config.yaml
hidden_act: "swiglu"
norm: "rmsnorm"
tie_word_embeddings: false
batch_tokens: [8192, 16384, 32768]
max_steps: 5812
MLP neurons of a small language model. Each row is named by its layer, matrix (down: output weights) and neuron, and shows model dimensions 16-111. Each number is 500 + 50 x the weight over its row's rms, rounded and kept within 0 to 999. Numbers have three digits each. A neuron's up and down rows have the sign that makes its largest values positive.
A block is one neuron, or neurons of one layer that tend to fire together. Before each block is what it responds to, as a language model described it from the Wikipedia text at the highest values.

Before a person's name. Words or punctuation right before an expected personal name: kinship words (his wife, daughter), titles (President), married, and table pipes/colons before candidate names.
L7.down92:544420478456515540540569435500474470516331424492459560454543496517525481523520495549383495479422499568490456417539492389385488498527450492492489490431398518565551467501609489460454581518437547540587498522616470487488490444521431457403536463452472499489470453568403571594487558513417503520

Opening quotes on names. Opening quotation marks that start a nickname, coined name or title, e.g. Kristian "Kellex", the name "Trailer Train"; also role words like the, leader, Governor before "of".
L8.down38:435418478487464532448562443623487538469497523465490621461488480483483464650386484493447527445487496561503484521374372416471545539513511570474489479571493508607522607477572536436526444519518574545518476522559436455555438495612566530517522479454466520498488482530503465455522536525555482491
L8.down171:495588444447492562481477481471460508414435526571555472498438487583481447585482478510459460457513569533481571461507461563533506456486530467473537433566555350527454467519455568539480521510557548428550493469588484521434491473511512448456514538538479478487515438490448503338438503487480492459
L8.down175:475506610506428490499535491526520557493458515487458501462373449528515446492510448468599476451547454398547429483458617367532604474455543528500445566490553537512385551517470652478550450556535582529506407471496520512530472531484467500492453566509421462509498417526575484594448521446466481433
L8.down238:394529485508420478536482574552472473518467531383536532485487525508527424400479546464454513385525489485568614521458538499451483485545567563482516441609535497508479441467469479366454518480638393489568518564515524539468474525418540479582514462513463467454439497459486503436496599540551528496

Mid-word second fragments. Word-internal pieces right after a short opening syllable, often "r" after Fer/Per/Sy (Ferrand, Syrup) or after con (conquer, concurrency); sometimes "of" or "Public".
L3.down10:433485519571570632528471557431542485408483545474486506487434521543397503484455537535508583477494545498552555495506458526438503533401402520520394565544434455564535528505516399518527608481484434518630483526495511481499535575503428478529506426497506474492512568429522458454467457415473475487
L3.down11:498547469391515501451503525493422555493452512567551483465496519460507462525489554425478538416473413554534567618470495447426555528550546501416478544539458420468478477502538370427460535518478519556482549452452474455528582511514594535558454485424538454506476495592548434472485451526449499526
L3.down12:526538494429415587527512503498432535476477509511533548476496504511448534501604545542477419473545538586641512597500392487428552456412477536451465461482475483534487564549549485526457603600519492494485503546473444497489520439542586589535542508519567529389517430431517487503625415530564447500
L3.down47:507520548457484491497464447607472489477554479454484510591404462546466567541565584532481565462569510475507422526509491561468521567529452479487498654479575531459460547521494373566492519585545462476590459501558520498480455566453527509535464535557544511503531464485565540557490578508504472495
L3.down97:431457612517547494526487418581507453550550546550479630590527521502543477560475539455467533555500488580537468469350553542474481518496428506610435471480466424458447470472505389520552455515449516511424517430575474482412426468495580501529487469480549510400481551541536470477480553510477513489
L3.down98:483400478516484535498580537502446505459545463539548506486494657577510428519496556561499487429497428512464476490505475531560508506585552521508501547522563449446503518447454597518498493491471484454457522455378522512557536556449561511513386467513461435476417549497490562516483502402540591535
L3.down103:492511496529555439554550523542547466455462547582478533421429516418526458492495488546523527523456525521469473517529387524487608560512546516545550657471527497447481515410417489436512516501490501474460547476499557580571478479453462452540535450483528538507435493592507431482481576460517390479
L3.down109:417504517413494485466466508577454567536398441451557468517530429439511473529549503502475497459508460412517489530468501511522524570450456434484445504484541502627561546477496471496440487496497546463462476547563520502451524548436536540476463586509545365501412513505444522470494583517446492532
L3.down137:513564482418423528470482578473521502433536517544537558385465459541517460536528451498476499487559485482508523531489481563462533442462529550592583442514483439468490588474508455492497492513519483616457455432490598541618496555503446477354496523564429439494512585440482478449473457491491540480
L3.down192:478436419378429526565483461460586405470537508569569448495486521532474479529479497495524561464538500429475444593558458526400473511522536611487521459466462471442556564537492424496493458518587514495415563376474488569428455431511554479493464494553477546473503505483576559536472466519469555441
L3.down193:527574370421506494513457491463468580456557533491518531417532448566534484514462475478517453435434437439445517453504433417484439482564507525512617487464510462553522511576572494507452504489477414481440481479620568503561431557535498529500364668467540535501400559462481533542549476478519458536
L3.down225:460459480441467465477533489455499499487433479486583525510507453502493400415512613417594497469553460426438477553562553530437443500506493545515521583588393518524535456540456522407480495491521460599463483414554613421508545492524424553464498489578555448467477470492453452537585594537545413524
L3.down265:526416526570545430496477590563488528477448413541555535574422530530548540526485410504508552465444564458519543556488511444605448504446484449393556525475580505501545496446479421563482483413428470492536476482535517451592448525444475516472504530477568503434507472447556524515549489509447428456
L3.down282:531537464437494526525478489448586439547523495484490529536583497436564544475469484492577562569464526491427568581428440485514557503501485503546421492439461456561467424501487466446500469431575454623497435512571598492500503534528509494495472509534410433447543498490507511459486598513528504475
L3.down322:438434415500542491560455440480432535482513520501459492451470565525425520506539567497452522554467482512524526486466443443537436478448542472430517505476505582464461508551517529450475597535544554463499673549499492444521466532536484459530528487582509489515483595513527473374549470453509398521
L3.down477:415437451519482568489481488472492533515572538468561487523492482483468481510548525515507492495518454469460461488473528463463527435397571479490522522548490405560584516494499468517463499528566399487529523417568517571447520517500419606568546548497426506476520525530511420517434511441551521478

Split-off initial letters. Short opening fragments of tokenized words, usually a lone r or R before the rest, as in r|abbi, arbit|r|ation, r|umors, R|ightist.
L8.down95:536467583526458574476455519436475475462516482474455506528512548600481434518503519557436437493500478513420587563489464541435389494473486505527543537526489478415484481500574533488465399432571444390488442505465530521522534435532514600540461557497532455518522484446485575479490432552552566463
L8.down100:467539441465453476467460423408464548403529514548434479476519523522477570500426557549416463503518456576447504523521358456483486593462441499543545525592526340492547511492497483537498526489509478492503499432534470519392409404551505439565488439532511436523496465490475519510485407455492524513
L8.down222:498574502499489495534423522482464545439485567506500520521546484518460599488452447515422491440504437537473502522545477457536435475566496385480563559518535444457439567449461485582544517480506435431504466495560531551535544403436490542449476575530581540561531443450473447478511473572450451511
L8.down224:448468472578478511405441580469519533596584487584562426517466424492573443491534533553491556445414398502481528514490468539490422455465451502538542483466534573497587427467454457444435493478461453464442631601465439446520495521508511558480519508489463557511516533454451546431509505627458452521